Weights of a small transformer language model: a variant of Muon for these matrices.
MLP neurons of a small language model. Each row is named by its layer, matrix (up: input weights; down: output weights) and neuron, and shows model dimensions 64-191. Each number is 128 + 32 x the weight over its row's rms, rounded and kept within 0 to 255. Numbers have three digits each.
After each neuron's rows is what it responds to, as a language model described it from the Wikipedia text at the highest values.

L7.up1376:100172135097122069154092139139204087103105062132065107134176060124110093147103149176159173160107131177076116124132141102158081148106158157106148084132120149174104061152148118106131113155118071101177142132121091141151140166104117181161153124162118140100149147127103110094134175139124135178097109120123157127133128157157134187143106154114141118088092141141150110114086107075077110119144
L7.down1376:139230165127145113217156140150105117135124101142149163104087135129078177138105168126155117110132095164096071160121125140139155144180041102173165114148102061124126128160127057107154094167132118115104122119144119077104097136112164141142077117119144166111126095173139085077107150169160108083165100152131127143154090182150169155105102125113138156159121114154099117091149194135202172149174
Description: Word-piece tokens in the middle of all-caps acronyms, codes and uppercase names, such as S-IR-IS, M-GM, TVX-Q, often in parenthesized abbreviations.

L4.up2563:077138134176129139150141105140130147132187181129146121186099089123094147112134153174122108132157078087083182140128154134147108138125150134133094088167087132123157105138128146064152153115115162145127156113205132115182084131127093117112122104084207069155086087172150148181101046159116152142163103100164063147105101135072155134059104115083118101130093177131105083075071104151107123085104
L4.down2563:104145112083139158162177203088117123147116167105111191110142141104155124155161138114143090135140093104131179174129095116077150088203130162126105112165161146099188135156109108141130129089184123147170092080120101111164153107153128235082125189108130193152108110099090083172091095120158140141136137113096146079149095105122108150123114120147112137166188133067157163117082188114150144145129
Description: Past participles (or predicate adjectives) right after forms of be, as in was elected, are not held, is voiced, were laid.

L4.up2727:136136126115153121142123136120110161201102112176125182120195121161082105104125105110123168173199151172166094145097149125137162097106093102147120167165117142161136124165091105119154123139105077154129112136084182172132062112119115255121088164112082174160131155106158057150104163096111202165088134126130110160072123166158144117141162153122100150129164068144117134107166088136099082114024
L4.down2727:150218099129089155091172186147114104163155105129128166185089082162118133068139179122152115095100138112138164156116121133083093144161180109167096156153070102109149131134124119124131122117177179129062069082154193076131090133145150178105120094160111154102145147133135082146191080137076134123087146084099177120123150128113089147114100127159142123124133082136122108149133156125127131162147
Description: Final noun or word piece that completes a noun phrase mid-sentence, typically right before punctuation or a preposition, e.g. retirement age, parking lot, abductors.

L3.up436:093195170120099138123132156110129186100185163172085160175135136158087110091091141097093167125179132061098083088118106099131173092131143125131174125169155151103183129083126049147148090151139162149178148136110132110176140160108096173100073103131102071095104166123143106151093080175123161182098175156148125085137147187154069169063059111137120127104144122127155130076153126149100135156132
L3.down436:163089142167135122096175147200155131081066082133109149144141100143202133164106108125138148153131153097065123145131187098104159112098120135102114136112126128132057126112145143148093102129103108088162089109114154094114082152066076127152130113124135142125166127150124145156118118091142124163138119155123158111144103151183123118138170205147098072162119073180123122120154101104113141109152
Description: Tokens that finish a compound or multi-token term, mainly hyphens inside compounds and final word pieces, such as client-specific, property law, cytokine.

L7.up2914:127057151130170076101135094151115097052136195106179182142155156136135106116157161064069180095094156088090127142140211138159143072139063125129084097148094133106115195119153155124163124114174124149177123138162105167161139066109137152117105120121061108148164148117125101078134144072142145120132136084194104160141132165142093141152117105110152099154166130168179088128179069074093112128145
L7.down2914:157167108083116086111114135074138103120137072186116128130126118146183176146088117165123148085088113157146204124108109161162171142094139100141191130138167092090169124089087189110107091103102113083142114068105137101134113146092120113191181132133138165151116083113197163165165158133083121098098176171101102156162125114087155155144101175166072161157077181159059145125068188109178099106139
Description: Word pieces and digits inside a larger word, year, or season range, e.g. 1986–8, 20·1·1, Propag-anda, micro-class, Albums/CDs.

L7.up348:115137097123129148115110144076127168107140108103127040197161132152171050181145137147147130071146181158140086163155093147160098080138094088159126165164123130127147138117138133141100104131164127132086133088172115073144099078103145109136132168142069135120151140189128135146127141102108123127157123141154034097127106157154097116128112093077100164165079175115092113108121125139088128136153
L7.down348:047091127139120153109107104093112142115105116142087146163102198158113148064161125102164141115106103117082129170134161151109119116078160125159203165101148099151090168182105100175144116164134139179087112121109146113167195143116132092102121151125165154109173125165131096106158160109126157128108155074137134097149126093179135154209135101123195154146097187124057124153185174093195143179175
Description: Mostly the noun right after "the" that names an event, work or point in time, like "the review", "the following", "the beginning"; also table line breaks and year digits.

L4.up2356:097185108116109074090116167186098091130186115171154173135189122145139086140116168094108130113101151132152198123131081216165118073116179158113154145156107148115175098096136104132172135168149124112094087167105058118163149071148119106135144121081089166127125093131154166175168141146166169129208102172141136143131089103135147109103131073178158085110140146110122142127136159106148143142133
L4.down2356:213177188091123122166064080138149120208159107109096125100132198133104133083130118150090098151127154138088083138130172169184126168130149089164134068093101110109139064157159137088129104155058156125104158201116144131129166098183138127082120140114185176142106136099148111112153148092143151170197178083119125097107089145155071102099187090126125095174173159139147105070158145200117116105180
Description: The word completing a two-word label in table rows, headings, or infoboxes, such as Average rainfall, Early life, Javelin throw.

L7.up2267:127124160194123082067129087110108161127088121081150059115110174144098086087134123150133127083188101158102162106090138153069107108153158077110153178130109063162115048145168155130047148123182144142139111141165134164129091125144106083149124093166155106199158166087112041109073162141079170144122152147150151088151103163085169143143172143127153118132113163045145045132135145147131136124127
L7.down2267:164069147143058113068150076155122124089145132113065125108147124128124133125096109156117148170160100107133180138123097144170147107125128140109115146123119103112133142093151144130136111154123125152135148110079122103146137212153123147078113144144125072116166151166166082101128093152173107139081178130138087155176106119168137212072086108130111091108128168088161157110102104080185144063121
Description: A bare space or single capital letter (G, M, F) opening a word split into pieces, such as numbers (19.5%, 1945) and rare names (Gjöll, Gomorrah).

L7.up550:108150102092071141171131091204162091106152094136129132059099089148127156098078175192128086067156105117116114103152137152152123168128122131138103052166097112148107088164125146126135143094155154116175135112143112159106145174122099128146117078097162156127091144118090122129130088152148086140114096164123081141151110116083090132119088099161133150142059139149126110140150118053145152154147
L7.down550:096158167148069111072167077120114106110125098131148102149118090172149172077095134156142113116122128100136155139113061118221151157147120093122125165139085134165109092096115130083110124101114110137078084149151100077110085122193176179176073118122139099151134139162160081191134161104152102122114221162143102158113136210094152130063167138125117148096137123094113156113129142161131122151140
Description: Short first pieces of words split into several tokens, after a space, hyphen or parenthesis, such as o(ust), c(oupling), sw(ollen), gy(psum).

L3.up2844:144117150197172140099133133177108190120154161133110172150145153155143139106152080135096123078132159116152122160134121128124117128135099109132108173184128116117179123101116152134137091097106122141087069146153157118160154099102152152125122046141134111090145150153136117116118155094158101155126086226166104080110152120171163143131136156135203105090095153081134149164138127164150221152072
L3.down2844:148094166115051133233132153162079130161143147109162094153171163128114113149123152143128101103109143093097111162149120155132159136123108125109089103205177135120110121102111131071131127164127164164143112192213158132127147122129144107160161113145143067119141092155062104136112135068168130176107163124141159084093110142126127098178116101089158125099110122099155180161178118136108122142129
Description: Tokens inside structured Wikipedia data (election, chart, stats and award tables), mostly an opening parenthesis in a row label, e.g. French Albums (SNEP), Rank (2016), Informal votes.

L4.up1475:050127136132105144132130105113115162167161160150153139134124161147082080113107122188064172072116050134106119115149076111130143144170113104124101129117144153080162144098136082144133094051128138123132126166160115097190120167101144051176146120076140135163153148174181060141109107159130098137156102141109150093135151145180119159122202136179164149083126119167099193154097133175158087126117
L4.down1475:158067104096115115170147181120163098096129106140116143126157137118169154104115123104155141097154125151105105141108149115169098110076125154138144147120139134128089134125137142126106176139201126145149151185121105170224072167091134204046094203130141122086143129138066164099115134078097147181121148159143114132132121139089131130155096138161135071081162164162156135058099134151114109095108
Description: Early or middle fragments of long words split into several tokens, often right after a prefix or hyphen (undist-urb-ed, ir-red-ucible, multi-in-strumentalist), also name openings after headings (Gar-cia).

L7.up2526:136160095078088152094121094079144107118153136140076164121112180161177124099121109124116173118100092093179109122180101152152132133122141172140136104090131134117155122117109137147176070197123179105150110145098149087115171017155087190112125162170128112124117117154141131116132170094128161164187110108094140098169105112146137134091132146145128106108181128108140123147153120177114077169152
L7.down2526:154120195166107136064133167107101179112132076113152140078104157156112112154180169124163131144153070153178069129131197082107124122145156143095132110168098137147138134136093194155181137138118115176100068114118144084104150082155176164168129140105148161106118126115129140123145175166160123134147139131117141149157136133093103090136116141134154117117142085142129111137116105115106121112132
Description: Predictable words inside formulaic Wikipedia boilerplate, mostly table header cells (Date of birth, High assists, Apps) and census lines (Of all households, from some other race).

L3.up1554:116067121169139156149097109187121083075116115134128123087193109098098107146102101089131118127092169137115130136222138118126148180132147124184155142233055106110085121168177092136120132176092125159175114142163140164135077140115120131146177148164148134147130146108133155039120138167096123105134197148138207126146163172096161176122151114126179107097143087131184138126149187113161059129118
L3.down1554:122151123159139131167157141150115092145149099086135124107126132149180172166149147118236141126085183151154127125152156065056145098151080154150142081124154075073110149143146145150120167179135092152140148161134156098160072126096111146147122115143183125126088150170108157162135065115062102135125129110098157180137144132062154141058172094051197109087081116227160128112140134145132141161101
Description: Word pieces inside rare names and words, especially "ud" (Mudpuppies, Cudahy, salud), plus fragments like ric-oche-ted, Cros-so-ver, and scattered function words.

L3.up2442:114146144125094132108127083106134101194112111178125087080172096079114115100136102085202079135111144149084151119123165141152112111164068117111163121136099149140077150073169070124091137132164146067134184097143148173149126132148135146119110115171136131088127077098115106146099123167083071124120147149189128147088140145165138131077161105136065145168092116142153125104076128120082092187137
L3.down2442:184141163181128139150163109168104064123139149160138140074111085203067130099173124114170102163093162130116150121118189088110114144198086107164118071139112152134138202052144147113082130187124168129130156207157138093131137164077107075099143133129138120136123161130143131124084147113070099067181102106092155123109137125120156157123139114158066096105177099138101117128126152148141128073108
Description: Opening subword pieces of words split into several tokens, such as c(ouple), mis(gender), sub(contractors), par(ole), and c. for circa, plus some determiners like such and these.

L4.up1220:127133126143148039133160118155147149078069102146172099139108097112165120121055185137169159156162147145130126136106130105147155138092151165082111139080142126146134089106174173127136115117168085144144105140132154121079118105160148092140083126163092192139141150127128130115144112161109179125086139157126160160093090129135062150114121127133128181141121178141068091080149114096122133127153
L4.down1220:081136138185131155134137121145155190127088129135152206137146125159151075160132121138179112154151110136107123157117088115137103203131119102129136095132154159111132147134147144153132119138073122080189096072137064116168140127091131136137155117157061122123171093102095152156183119147090175069075083091133156099174113160150093151206111159104165119137094085144135122154090170128149151142135
Description: Final tokens that complete multi-token proper names, acronyms and model codes, such as the G in AIG, the V in WebDAV, or Records in RCA Records.